Weights of a small GPT-style language model, trained from scratch on English Wikipedia: untied embeddings.
MLP neurons of a small language model. Each row is named by its layer, matrix (gate and up: input weights; down: output weights) and neuron, and shows model dimensions 224-319. Each number is 128 + 24 x the weight over its row's rms, rounded and kept within 0 to 255. Numbers have three digits each. A neuron's up and down rows have the sign that makes its largest values positive.
After each neuron's rows, "fires on" lists the tokens most often at its 100 highest values on Wikipedia text that the model never trained on.

L10.gate369:094150140132152162141127136099119112128136127139125127128148136114120085108087104134139152072154157122155157137129119122093148123104148168134108112171039090181170126120088165143138149137089085121146160139133141123139128153125089147095141092123126121129166090161102127133156167112125130116
L10.up369:128147114131081155103091164131089071095135117135161107159119143151106084122152125123100127144134102150139119148123124093141101117143137162127127106095127167163114123149162105123102142107150147130114136113109123091150142108118138139141123126111116155144152126119119145154147098112102142136
L10.down369:087088145114183140108117078122139134130109119148097123133144101115150113128125115106133109180090115108109151092101119108139118165102091150138125149187122147092134147191121133095124125102108120139098117098118149109133137103145127110147105133143124123123091079100154108089174135148113113131
fires on: "us", "ia", "ium", "ris", "t", "-"

L6.gate278:109107140142142126103107107103164176122126125113121120129088123134108116134167158120147098132127118117156147192144129106126101132152160144150129120137130142151142090096133132102090131164153112155134138131094084126165161129101119184175130115131129129078098133126135128108124186137111125102
L6.up278:155132138144132147099086121131107110160118132098129110129145116116105187117104140138106093099086160071122131122156171122101125112075108118163138143119106173115155093114147118121124109103150127174121090120108136125114114118136119138112129149148132142151090164146130130143129148191103091117
L6.down278:123112123160142131118146146108085116135128141122112124114115164088116134139135111126110093162118110087115120077168139113142150124120097134132117096125149151134113151147154076107131141086123078169141093135139161085105111139132088158143133148141108134113142135097160141138113132123170116096
fires on: "°", "ated"

L4.gate253:127092111115095122124107147100104137150128100092141113121179104114119083117120135160137136134157135148129159095122086174137132095107103104086104137129140075148122120146140123134093190137086102120158136156091084168140133131117162120131136117121158101168132120103100130120143178130140087165
L4.up253:171187131148116133126102167114154161141144158112137096116116149157119129123122170124110154142129121144109138169110144114190090157085106173105152116092191159135146150137110111122117115112182141147122078131151141139123189081125126140158142151125144135122124135100129141102089139188120081080
L4.down253:178197140156138114143132110110156141155154105152083160147096144105119166138127109138102092101114124130137141108102144130144142116085098147125105108109099106112117122154109119111119119116129121105134128147120134133136130142113142165159118136110137150116103092116128135144115126139116093093
fires on: "on", "at", "ad", "–", " de", "ymn"

L3.gate672:117102121130137124117152134131151061130138116138138114130097136153131140168131116112114130136163120123117198101121106100130113173098083091099124112125151118136111116172127145153101142136168079162134122131137089164150088137117138096123140106161132110139138119135131130112121080127136143127
L3.up672:125142094159141102144102131148111184114144128129163173134111155092144184131097097157115155132093085102162095105177101133143145120181165148100123129107121139090116090119175113103114157099155103086135138102140137129173152078111116189153156134114121153105092116146123117135089134140130141101
L3.down672:138151155119193121145156118115112105154172128155092118138141142103131144134126124141143142145140110171081113101134106175106069143144092130136152127143116093108133137137120135132103169096129138118135136158141163137138154167092104132179134116167159089130153110174153134135189139095151084104
fires on: "k", "ell", "at", "ul", "en"

L4.gate226:107156084127094126108148147121152124135121115090077120124127097157137095131086167114139102064148099110118146111126147118176140114109143102119115132126127155175086147089141079144128128121114137125191114122136117118107129167157102137070131114155101167105089136106097153121160133153149101137
L4.up226:178120145118106168158127108173156120103152116134128148171072158166061136151127116119153120142188141109137133148139129086065132172068105136135125124121179121131114113082117081137119108107145154131181108148120170144141102103118160126076149115123136132154109120133152156137083105085093122155
L4.down226:140131150145119146155148117120129123143158136131163121220086107180108115185145114139138155090144169107128162083137155179141141160115140124163144139103171126064086146114128095115133076159137144104163097103100177114109106167122139121128162123118112139194124130139138103140128124150100121138
fires on: " un", "un", "ree", "Un", "ilit", " Un"

L10.gate944:152140107124106163094137133131119158116108173167104134062117078113129140130116119128109143118120134107125106095075126118130081117122151142138149128103122133117103137125110105142119126137139111100138104145118182114140130100098089129124166133116151098187147154152109119132097122099052119146
L10.up944:090113141113131136140142137156156121165087099131159122147132113130171133151116136116184113141120134128139113150125120100143133109086118127193131151169103155130141148100124133147147108068116103089129117107126102114124112105082118125139108156115117154144072148127137068162109109112117148172
L10.down944:132139089116103174137106145128128138100154119117116121136144144176126121153135199152145142129097117132114119130144123080092133118142116120109122134093145113082124125144109136099129144113135152113134113109098102136114093114127114122136117179132074163139211142145139128099133104077135138087
fires on: " |", "|"

L7.gate445:150124100146102162130193151121110083134146135150126127126166111089105133131146084147145129089161143148134133089126142152105125133126120081125125143108161162136171168152136109155111130122121135092150124111118127136098094130138148096133112117088165102146127140077163160147132130177163168155
L7.up445:152107137111115154114119124108108124147120102135155132173151158166158105089083080126150122137157121140089124110150170089126102105107138126100112090091084137139192152133113178104091140118134123095136119158142113116129124081124124094098161127114108111141131146112128110132139160111121113164
L7.down445:116131104117147150147146101063172108135111117090111130114121169149131168118112136143105158158119127110126118129136156123166169151133100146114153148109144133086163156121165128101171128101096099110138115138146111123138109093161133103128132105124106134109131115121106152135112124146122134161
fires on: "\n", " to", " as", " by", " on", " after"

L7.gate926:134115121116129153168161096117173130130049141148135141178134136109093106140147142092160119141122134109162146115131119165174189159179099157125140122144138115113137129145121144112116147117139146176170162148086118133129092148134133119146110104118110131151124151136153118155130153123147160143
L7.up926:113138127096122130113116092143104121110150133165145158093161177137121133155160130137118149151109142129111117125152146096171146131145159116139159119077146094082109110134127142095099131159132067156162110181169163142111140140128111091163088140077125092108141118121082109123119136138158126140
L7.down926:136115123132108186116154125123161110145141187148177106108096115114119117120135118105158074109124128149123133173131147103106148149134131118162118092127148119105143119160183122104091145125135110156127099198164141149157106084089124158144128109102159120153167133151157097102160129157089117142
fires on: " (1", "al", "2)", " War", ")", "1)"

L10.gate211:103167143106092133127127093116127113154121129128094135105116138093109118133163055073133122165136151106113130125170151161084135123124094142129132137122137118107119148122132128133169110149130133163146106127164115162116083064143130135127122141130147111122121164128141115156169166112122150142
L10.up211:137108117096122119101119146107157157137122188108097129102149176144136136150107146062118114123123114132144141137137185121132142100126119172096134156129160138160091114142099107136135141127149151157155133123177089108140128090176117157121129148104084122119150161138134119107158149134095126117
L10.down211:138138128146126089084132115098131109118125156122117178130115133151099144087142144119100118082145162102161119141159181153117086113130114130202130153149093086099144110152150116121143119114116156127054138131123143108120124140138081140167159158137162134123093159097148105126105140138152124138
fires on: ",", ";", " and,", "er,", "ed,", "e,"

L8.gate357:158127143164100132121178170089092147116079141142120142114109108104082140160110107141107110115136108091109115070107119081104147128136162063146162169173147136144145114155134128144159151133118115098121175165066090105085159128102128113133132099131141130144152168174179111094138130091101115133
L8.up357:118096122135155143123095128135113168156127130137121128142164126145084145106124136111134128111115139103145123131100113114134135169129186093162145131135116149141125164122144132095076096095125128117146135106103154118119125113166136111097115161074120134090142139132134144165097118152159097132
L8.down357:124131104140162180133127108126110110127145127133134131123130139109155132134159158153127131121158128116108134194120132119115130126129123174119135151125126133143157149163126120154113110134151131145075118158123131123160131098114115100146096135148093159135134137152170159120110123082129151146
fires on: " |", "ag"

L4.gate581:113136116118064175138142167101098154162125106157145092109119132122121108152120147187083149104116087120130110075155157122116117161128120132100133130175163111165127167094136122113136152171125108157130112127158104122112139115101114142132117133146141159108122103169143145123111152110145132143
L4.up581:147153125143115130127092107122130133163130111149132127145177146145128128123147131138125147133131122148101116092165154129118120150120137160156123093141167077164111149105102151150136158096128107139171135096132147122148151118123137156101146082140131162108114137122116109146142133172105150102
L4.down581:157163106102105138118119104110118129168144133141093147117172145084153123142122143134112140162136111099126087114122151144100126120128146158143122098128179091116097145133092130135136157115117078159129136125104164156136148139128113149125147085134114134121164116150103131145106129103115115088
fires on: " (S", "mar", " Billboard", " (s", " Hot", "-s"

L10.gate736:115078112135146156121142084125125133086165120084161126108164178108121169129131126148113087118128134138110086126138192111101111163115095119131147102123114098075151156113091115155077150101107092100147108092080074132127106102134135145124104142112143156131088129098137136131114132118154097130
L10.up736:117113110136113101147117104139121154111141133161112143137094118121129119189123071136139112131138154107117086100142151136110103145134108125134107123111151123117099144140102110146095105123091156149120145121154105085161119114157114117144162119116102102140153089142143160105145093089134140079
L10.down736:082105095128120129126152128107100116158120136123122140119183101116120143159174129108158091135116137115071103089156110146126128153180139092136136144106160126125126142109151126105125086138116148136115109130127110114128109146113126115149144108141139114117104096102102153116096126093147098120
fires on: "ar", " conf", "er", "emb", " ra"

L3.gate52:107136141134126145129109148126083149113138160121122138137113102093133131144140114128125157125134132134135138108108156118114119130126103124145086137152109118145131128139130137120110155127104132092140122108097116107096159138134154110168130148139119129084101150144118139114119154113147140143
L3.up52:135162114134124127108126139083142097133125153087139081118124110149139143145096073154150131166157140115173146150137136134089117160105142126169165136135129097135112158126148116092125146135129136093096148131132129118056082133131082112112126131132141102165141125128099140117147182098171141134
L3.down52:126169107148112138099102161083134159101149159109126113119121126132129087156166129136125093134105151139123099136107109150100120169111098136133121122119105118124125127165145118105093132157131121113095099140108151120075082157122161096134169103138120086102127150162108102102153174133142120144
fires on: " St", "St", " Saint", "-st"

L4.gate1012:099122078136124135153158133129144097067139157125103145090161122140137107154103148158135139150147136132114104147104103102133145124144130129123166135119180173153101138119183151097146131096121108117117103118130102091076109133142137118109081111186136131131152096118110124125104157106175115141
L4.up1012:097156125145138083092151116144120108110129129111072149121106133106132119120131097155131137161099126085118127139133148139130128130148140087165139124117168131156116109121171118142126116189123103097150087169087122123126129142075107114113101133132143095140121111076159121120112126105127163092
L4.down1012:166160127120091069133117089150145112138117100134153125104122120118142136149099118094128161111114182115148115113124149150128137127171120116143130139130134132112123111175146162106132150152117167118136150106096086143152137133160132147131136151116104107098162121123139147130113100156104164115
fires on: " This", " cur", "che", " There", " Th"

L3.gate793:122130173137127135175109126100080109096152087120142129126085122109136093143131122128148098121112123104136127137117157130099108122129132096105122120120090155114166131157151095142139086083192119120119101105142112124161120130169152120113149092107132089092155144103125140164127133201150130157
L3.up793:088144170095143114109116147169149154115118168174146149112126162131101140142154131196115134077107121144090094093163103107120090126082106130097147123181182143164122141133102091123099123137140140094122103145143123172115157137146119137135115158134112119104111156127156178113142079120175150142
L3.down793:104167106120107085086120110132174120104100124129141112096073089131151141108165124124137141159155124175120119125112147153113159090086147154155140136119123098100142148133098125123123196145126125161139139154100132128110147124109121137169123136114121157136156141130162144161133122119129106130
fires on: " local", "ad", " General", "ow", "im", " contemporary"

L6.gate588:119154156127106142126168131126141124123102125090110112121098106108123069154141113120154184133119131130074150123088124150131151142084077153134136113138087131153153144157139066107116176092109124144112142122149134084119130087124160141102146126134104099103126135160099103126095138149121066106
L6.up588:146173128127144127118168120126116123116137134152163117107101086129130119128163119126196206131114127118135142119147147158129133173057071178138131120145079170155131133146112121112144151118144137119127140098133089103155136141162098178124148127120076139119138121161116137103116140108158115116
L6.down588:123147169131157153128100120152148132107112110136112130118079112163096151140183120110115116148127083187130086118148109168132160187090120179127154143150125148166123094178100163113144141143123136109138142091110127119109115143149128180149140120125112154123137088125105137105092149122107161140
fires on: ".", " S.", " L.", " F.", " J.", " N."

L3.gate801:129131104115155123152108107134140183146118123156122115155134116129138136153152116126181086137109167123174107119177107141088132139137146123118122091157132125122080114093171135143158166115127100115141135115154076143095094143096166115092115114167134125147125145106110153101136186108142154098
L3.up801:163113137166163119123103135138126140128100095125155151090137152155130089125116162160130141143094118137137156123114149116112114124090152118101076143114140106198065162134111123116106091148144120098134095173166132107118111136136118124117117117119164134111135128140137119167089158146144128136
L3.down801:106130119140148167126135092131126134144140109167114132120122155136145080143130133132101122118151151115125140119161131122108144127121141128144118088061126140175144133099136113151113123113144108121099125180206117127137139139116138123089106082160166119134147164114164140125108140170110160129
fires on: "ham", " Tim", " record", " offic", "um", "in"

L8.gate636:142144167141096160123122125127104082128164104098094117119104127109140102132055077108122113118142139118138177149140129123144142105141117121152150106120128106142159146080137104156128084104102106160140152104166113150124141118142133108116141096087112133111123142125111105116070102124121155110
L8.up636:185121156144129136143088128131064179167156173105141100099149095143141125109139153100149140127123126130130156112099175140109109136103126101127143147108115148143150143125143116139109140148116140130143130081126177137171117104153147142073158144097156068203140153113120136118127126145142166109
L8.down636:124099124148110130097163155153131118129132165075144144137146151112107154143044118141105119118137140102101135128126169175124097125134177156167143157122082118136102183119126109158135116124092155142103135135092102097145109163143105146107150083142063117131150093123097166129187110135143113146
fires on: "ou", "f", "ro", "em", "at"

L7.gate575:113141122144163151117139106077122107109087067134114158106129099135103107145132103135114092132157180136149091122108164119132109161117128109099127082136116123172136138123106114120177116128173141144112120132135069139132119118108152110141131124107146084151119146135160108102200165101128110119
L7.up575:120136118133128125127099095132123104143128117133126138093098133114061145103106089134085106113156144118164132148121154111139112151097144116114089132142133118135156095140147115144147144178129113119112132099135123129143159126122102101099144142098126124126135158137129101139164131116103123131
L7.down575:160130107118146097144102103154149072149108135153157100137155101167085184105126127131122086111092119150133132120123121097149130148116154137149098143093134080105166111106138126140135117185119114103125150116124147123116119127125086147110148149112133136118092151142161120130120111138108127115
fires on: ",", "),", "i,", "e,", " =", "8,"

L8.gate407:141123166121167116145138125135090122153090107125081108108142137112112086123163129119126122136102141126123124090132102140127146090132129121090074118141155123131105088099169158100147126127125117125098083130158133134097174081168137146114102167112121098145128154129097108143119142121135135191
L8.up407:157161119081188100125141122097124132093157155148177113147188123171134137132143084080123155143113146101123121146177136096100122125118116079122126114163107125116100117148136135096082133154118130163155126127139128096140145114135164153120138123136096172183170105142128118149130159107102128133
L8.down407:128069140164109146126112163112163145110137122114090144141122084119196173160133163157120088188144156106127107113105124116140137140126114130144086168110145105118111109151149139134131190146169115148143119129077108087109145117122094109167141148127120118164091150140165105124126107134120135120
fires on: "-", " be", "it", ":", "old", "et"

L7.gate436:133125134108079166118171149096113058140151130083093120123110120111118139141140132112108160147150108122153140072169141100111117162140116141107134100158102087171151171101119147142123153129123139132146110111153098079140102130133117155160119123151174136134108111088148098100147135133104158152
L7.up436:115103117109133195119127125112126120174125151089141127137114136174111155140150148158117168137156114124160132065151076092144125150124129178127140133122122095134113135143152150140075114148105178123131150129154107133144099127109115159109118137183156113168128138096120082117169089128119145128
L7.down436:135126145111179130102128142119112143157168119107116150148099154117109135103124125189168110158144084154170071113138103099150109122149184140145122132131132160131103119161139152159119089137161135177146102136153133125116101135115090156143155117170123155135159154131116127152130090151143125088
fires on: "(", "S", " (S", "-S", " der", "-s"

L4.gate343:147151147095123115140156116164165122124131166117106088116119113134151075138116140121122141104155133089163101118173075118130109101124156156117107115128161116113113122141128104091131104157059115130102146137181134142097137123159144138173109113140149127126124145167108128148135158141110084113
L4.up343:119128126073146118100126113118121138107123133151126136133129143108162156115151097065133131143144114113123133125096135101153115123091143128126133083117172167121099190132130112120098146109105122119106113098128144103126113129137162120135123159030130066117118094096126139136129114095079156113
L4.down343:122129101093125099102095140119103137170128132065122164100097113146113112094101115140133150146159134121099119124114114159135172110134144133117082104118133058102179114134172101162137120126139141134151145104137156110145154158081127100115106140147132143149152139093141164149125150143153095112
fires on: "our", "or", "u", "ud", "all"

L10.gate523:163151144135129129144113129125109086115151182150096089125117129121153094141119086139115154141144132097136114087134126118140067119145117166107121081117106123167166082123182086136177139106133114153156104103133147116144112144158134099141070142114135152119153117123087118105134118136087088184
L10.up523:084105149096160137098171181164133098145106171139134127135151154144110127162116138117138142122139106083141112148139120075140130093108184109127117139119123120146162125133102157151149135130145140154138116137125135132147132140137175090119160114102111175169134156146146108098124142177115141139
L10.down523:176143120157143139141206147114127162152162192108143097110134127137170130139125134153137115168070140126139082117113148109131140149107130154161119118118089097135154099099111116119146077127140132131125096118132071170158112100130141154119154078158186137158093135149135057111119186122125084158
fires on: " was", "s", "ions", "ings", " were", "age"

L4.gate132:116129118096126123127121113137135110170159134133131101117097125126090161114127193111139112121141149130148171124109106143126135173082108134133123161109167143151135115151079119190144153101115127117124134155091140128158103133099140149144112105132113127116066145144147132109108123126110092162
L4.up132:131144136142137095117087089151130101128162106113114118133171123121151129082146153109136164128104121107160088121112085133095125109121109172136119132126105143171124098108154152131112128131118117146149170132162132135152155091115074170165164133102146111117090168170119137160111130100105176154
L4.down132:192132141090152115180130166144134120164109117117141129149163122149137167121131123140146143142101139159105112118115086142152121111151123127113127121127132144152102132118170112158153122083135105133152135134175091110123103108162133183153169147166182156152115160167112081103134125106153159148
fires on: ".8", ".3", ".6", ".2", "ic", "ge"

L8.gate922:109156139127119162112117107120118084114092080162104128088102125114114094124145113104164144148112127145146135082075174106133163151091121081133169140133110134176128135130161122161137119117161068144111105128137167109119184146138148122102128093117138155137126154144145087114113163096123109122
L8.up922:153156129099139110150129171115105130126138116110120106121139146129164111092168138105163116098135146161118165184147075104143120131055159135150169113125167129118108134137082149120123168123114170144130140095140128143077096137093121147165143180111120130095141141156111154116128169145076137129
L8.down922:126143118099118182136109113105174114125125146125130137149106106110114143142159135099122133159177131129191114116143123103147171124168134102143130132139130127126152133170134129120119152126115166142185157117145105140127065091150132107153101140106080121124175135169126127157142125133082098127
fires on: " |", "al", "ist", "val", "ge"

L8.gate752:153171142136132138095184141131109148134154107116085112088119118073182119154082116125176117123157092160146158142140097141137130120142141078132123078109152122156137111145130132140125105089157139139104121106114112117095144109125125135087113113129184113126136123133139148140145130129126142120
L8.up752:148166139143101107162135109157182121166103100089103135168169124120163120131090125137144129164183128159099156172094107125111107152135070155138126124117109134168106122157157120087105164077135141137124138160184164100141148140102141111108137142166141108145137147061138142141108125093139137081
L8.down752:163131090142192131111116145111165125169127122117099131118147139159082121130124139157118175121093120122132087101133135147112104127103092147134143160174169119132155124120120125114156121162169129104102115127092166114105147164125157117160104084167104172094111135121138132144132163115140104131
fires on: " and", ".", " to", " but", "\n"

L4.gate306:130118142149102164143117120075113109135161114119096150124179128141118113131098125115110168074146138126117115087117090120151113153142121158109135130165110129162118144094157096111141155133152100177143125132123105082106147108093103135100129131124164087133122152112095146137132135157117107129
L4.up306:162137100165084153130131128101114109136163131130136131136177128168180145102127111132092182063089126143121095090147120132143133166133125160151119162163101142175120137106109123148120148155146128133132127107095117113104117136100115148129148143117123077138146130116097126144127058123125106108
L4.down306:139111105135123120112121119134139142112107120145136126113136110121169159115069175128094145096077090167111116126129094131164153165137112133166079150122133131150142134125116120120130114143142118134185122086087121105107136150165117149085153111132153144109112107119137156144151136112118097139
fires on: " y", " &", " de", " S.", " N.", " E."

L3.gate333:106130144138079139103114179125111150147131150103143190141128134092156148137147171114098152117155094142149109114089118163107147175093106108098136175116098150145098051101118101110106137156118136123134106148098135125132127138137119133126085098119189140105108144121124090115145088163132149137
L3.up333:177103104126126174155123139089141086134120112143103126150145149117132120190077118162137100128109155088124122139151154172104102119139139128146105156100127148133114115104185139155144174144137112119149131134120143124133124118136114084094157143091135098126123115144090107134134134085142133091
L3.down333:162120112123093131115120139133127152170159131134164097176146149119082091163087126161086132102121094134121143116119115184131164167124158142146108153102141146092107125124131110114114105137152133175119103116139143134159134114128157135050135116118149113122099113133147153142113109144119111122
fires on: " un", " video", " Un", "u", " sign"

L3.gate935:116094096112134108122051112131136125137123141117158198099149131100124152087119088129169103162110098131133113147114133111126134174108160155140142115091096121139105056150136173161136108158154151123085109160175113163130137101122126137159137124147098112111168153127144142137143126143140169171
L3.up935:131132127101123155074102154142135104144123101139160166109114147101115147112115154119108135125138152099168144148125151151142113125097141126153122116112120132106141081146134133131134143142120111113173087168137116116129137101087113097137191106142149104138142095116106148152101150162089138124
L3.down935:133123109118107116144171104121107144076116150111114090166119106152146080145159117142118171121094104138112123157113145131140164101147073126142149158178153126128152174097155133151123091110120131131086153123116091116130143168140127132102096147120127172137127135112121132091155151083159077098
fires on: "ial", "ue", "gan", "am", "ay", "led"

L3.gate462:124146150122108136153138142079114121109109169110141116154106109151129108147161164111149150111116146147136121128155096123080166117109109122142122148186130135166104170100100106156126152114105118165133122147110096123115103132088167066142118171164102152142124139094152153127160140121118125089
L3.up462:139148127138125058124111132105127147106166137105152123119139101120122132100165132126156113130115172133145152145112133122096137156098186155164099116149152101166185140129078125132137155127108133115118134121137152148102140164117174099115119134104140122114078117157122158142146108144147126107
L3.down462:131138119137098119124112117092139118126176122152143112135125092140155125111134152121135085134139156137135115136089111111108149184106166164159109115108150108136150161161104101137103134174130103129114156149131111141133115181123156117135133129113107120137103128126097113096099175148153097136
fires on: " St", "St", "st", " Best", "-st"

L6.gate315:105143116098111182105154125100118144113134095117129070159154137139073161142112140154107123114143155134105158145104164143161102104096154116109118150119159096131129169109161129128146153122102141129165100159111140089123120129134131151129161132104133126143156101161088154116125141123154112106
L6.up315:138126146081111107140150157117114155116127091132127113152081133152167153135134111118117149090122147141152125109101165083126167169118136130108148152102122114124145182145129104150134121112102169099128128142117091161107114139127132177113119099119118123177156111107132171122147107099149100132
L6.down315:142091138093092123113151152126086163134135095120122125143108161145106152116083110096135159128134092120180104153096140132113166136112113114106133144119138144146138158088130144115136119121093153124124131111129095165115121144114122129140125118111137131110186115153146118141111129088142095149
fires on: " Gu", " Mar", " de", "a", " S"

L8.gate684:129153090117137155119124110144126113144102170138121144097099141171140159162122099128142150092101170078123109153146136152121100129080121102122147066125138146096152176093144110167121172131080089130116122133132122105085117126135122134128108126108154112127093137136102146137157087183149154142
L8.up684:106119083122158112124148136122110120161146182139139171086087103107110089123122095115122117106146146122099124105133156164113136122154102142105122135133125145099129115136143137115134121112132155123112121088078116149151098109113153116097163108116140121124142141110146158120169118117101154184
L8.down684:100122118095121111138085120086097115152135161154139134184150110145158090125089122143147135121105116121160147163135159125117130128158172111117174115109162133155129131106083113130088091116091136123092099084113093146087135114138129142123103137083108155120131076154135128119106149170087108145
fires on: "er", "ew", "nd", "ar", "re"

L3.gate130:164167129119130126123092125116146140138109106133119176144147134127183157176148088120149118197130123106116129127123139115123110085140111140089113091112142106156106115156107124125113142062104075120107141072141124129107128129113078107165132158165144121143127098127123138150124115088103156160
L3.up130:115136115150152140115090093167131117102133096137154164147119101084125159157106092127168148142094130143124125113149122157140103117135108126123121116111123116135157150106131102151154106136136078126139115103117137166101097183098148119100121148143188104159132094121100107098098120151121095119
L3.down130:149121098083110102137094124147165123173153107118159163120128128139137091130105143109167147120144174096110155103158133127111134090134127111143139156118152114161167104136104157074137147098101112136136105118111117135119158146142113099108103139093121144116141102106116139093120159119175111071
fires on: " there", "est", " There", "There", " open", " This"

L8.gate256:110141105155117180146128194107102150155078132151105131132132155146122142106174148134163159132108137106125170153135073122079149111130060109159115139138091119106092139154114124135165182145102144147141159132153111101157170137113108114162140125105114142062146120118104144135082106156130129151
L8.up256:102133126142080138127150113142107079129125127168109131117112109145137118152114130085159111117103108135154126101083103122110083136115137161159122122131159152099090139171147074101150132131118090122112181122181088150149117115180145109125131119112146087117143123169146127139134116089094145108
L8.down256:125146146122120140108125089143121138163074085155109143112130118121127127173173096121126122114121098124092148129149121159140115123135110137137105106126128117115153153167127118096087120167140130126135139140135118132102113159089110132110125152140137152122139161117153162110105155139141119088
fires on: "\n", " int", "t", " as", " ult", " including"

L3.gate1007:116133155179061127119143147118134102134109090176151109104128166112108146128124119114130152164159148110140114120119080173142134143131146122138148122122111169149116149130134130136140121110122109132149143129148094138089180134123103128110134132098125146111093127091102129143120123126155191084
L3.up1007:172114170139062117154106111106143128133114150134137170132113153141085155100130107107076117160101147088152148145135132093107121166156145130091155127104168125127129156156144168124087113107129105105124114110125129100120121169169105112125125144098096091122124132092089139085122125109141121118
L3.down1007:112157121091123140179173134169113130120116143104106145136090150121137137145125139099138164113143145187129105118160149142164140110102113100101120127112124109095162151141098115142116105090111109122101128119100151107141129148146149130150124141129122153093098127086120159123131132107130125101
fires on: "ad", "u", "o", "ose", "os"

L10.gate683:168140138137117090089158130137068131122117118116122114108083123086115118106119150160145114116092132171116135136146083125134166185123112108132137112125121088159134167127178174113144117123132158139164156113110102159111133135091139116145123084168150152123120175125107082090137136079144105145
L10.up683:145151107124104108120156144149133107123152100120129124147132154123120098127091100100126119135117117163130130116135127144139186135102138104157118141167155090131164136141134124126181162123127079132171138144098137098098145128136184149187123126138119119136087173143099136107142145126143117087
L10.down683:098160131099183107113146154140142122123141133136151163156119105109130125120157161181141105144138175107162131127145133112151127135135122123116104119154067140111121113122136137154102107113158147075130127138114087117132102120131171121174118085132135137146143124077123121145128155102109107110
fires on: " sp", "sp", " 6", "sh", " |"

L3.gate102:167155133142063112136107096110149127145166099137135133128110143100104113094094139070126111098148129115149151148076154175093135095117144114101136138170073141088164173086150111157139120144155109119091164123074115103111107143108132138136109123155150129094100182129149152115110168152108155124
L3.up102:165099128086095117099125171117128108147148087114157133103119116148066136096132148102072083139147134134130138160113139116107140126127118108136151153144076106136145177130127107126095104155153159149136142164098110114134154110118120111111110174126158163138138120117153120130114160146154132078
L3.down102:160121132095095122151145142133118106150177083117155103127163163133111145130131115119134113131100106143136122125090133109121146085160113133119140131137085133143152114109132098152110076135113153175127120124104124115124163154098117102160119158125181144142161140098089145114088143106115164101
fires on: " Tra", "l", " 0;", " did", " never", " featured"

L7.gate308:102161107121109131145106166101128142131139161138116106107124114112093123129151124117178130133143144153145150090120110118146119107112144124100115149080103087154145136175099150122154107086151155125137136157143114123072141122049110110168120133109128122115136139161137122149117164112126124174
L7.up308:117140119144147095135122159135157147188170114075112129112162098106141145117158120121118132099128162176168165080134095092096136078104117109124114174143142091117148112105093143142142121114153142156109194131148131152117128152136130143205138161107145129100125115141115152149109135150133117131
L7.down308:149093124139184121141127137156160152090160113131099178144122098157101134176112117077118135125114159115113135149159108152121162105110123092162128140150163122111108166101151101128107110144095116161120127092135144128158080161183124117110131136146129135094106107143143133118145129118133125110
fires on: ".4", ".5", ".8", "ig", ".6", "—"

L4.gate819:125121093146129123150148111112163118117129108107111169110152166125120161145164113107110114149111090111109160145105165141142064112075134131127126164151133126133120137069131127129162141136100153158122118139115130114177107103137166114123152132159173096154104108130150177069168138177157136123
L4.up819:114156155104120153106104118139133141126158102107108113133122100152165162150099159152122153115143127137129125128107117117134121132151088129148103120137113101078111104130152140077151157129114137135136099147132117107156104125150166121131129130099159114097131076149143141143119175123105132147
L4.down819:118146079117122143143134148130128099120153112139128109178117102173134191099111128142141137139101131180128165081139160126119147169087115157130124163120145167123080129094111151116158124107140107161126081142115114133156133089142141116127122132167161142115106118154182125141142150121144117124
fires on: " In", " Hu", " At", " Ha", " Haw"

L4.gate191:150136150125109163127152126107137121121098159160112154112122125123121160090147110165139143103121143131112135123070163149166108128134151172114143119117124168097085148117105162118180119109176141115133087141163103102126182127139091126103137173116129152111141122088093139106146154095081117135
L4.up191:144126138103118116087145131148151143085119156143131133120134123142142094109144143152128152127145104144096111120149121101145117166129139136087097118116132139101148081080150119115131166161122154135152112117174104172150140159111134156118139149115126139107111076135097150087155174163151161089
L4.down191:160122114153083143127173121109154140108095135109141128121115133147140095148160092091125192088099118136117141125112132102148173103109084136102138096121117128153170134146136117107107178163143171091134118149137116173113162094105132090131175148096124123086183108091133146113139172107148135161
fires on: " /", " North", " House", " Grand", "ien"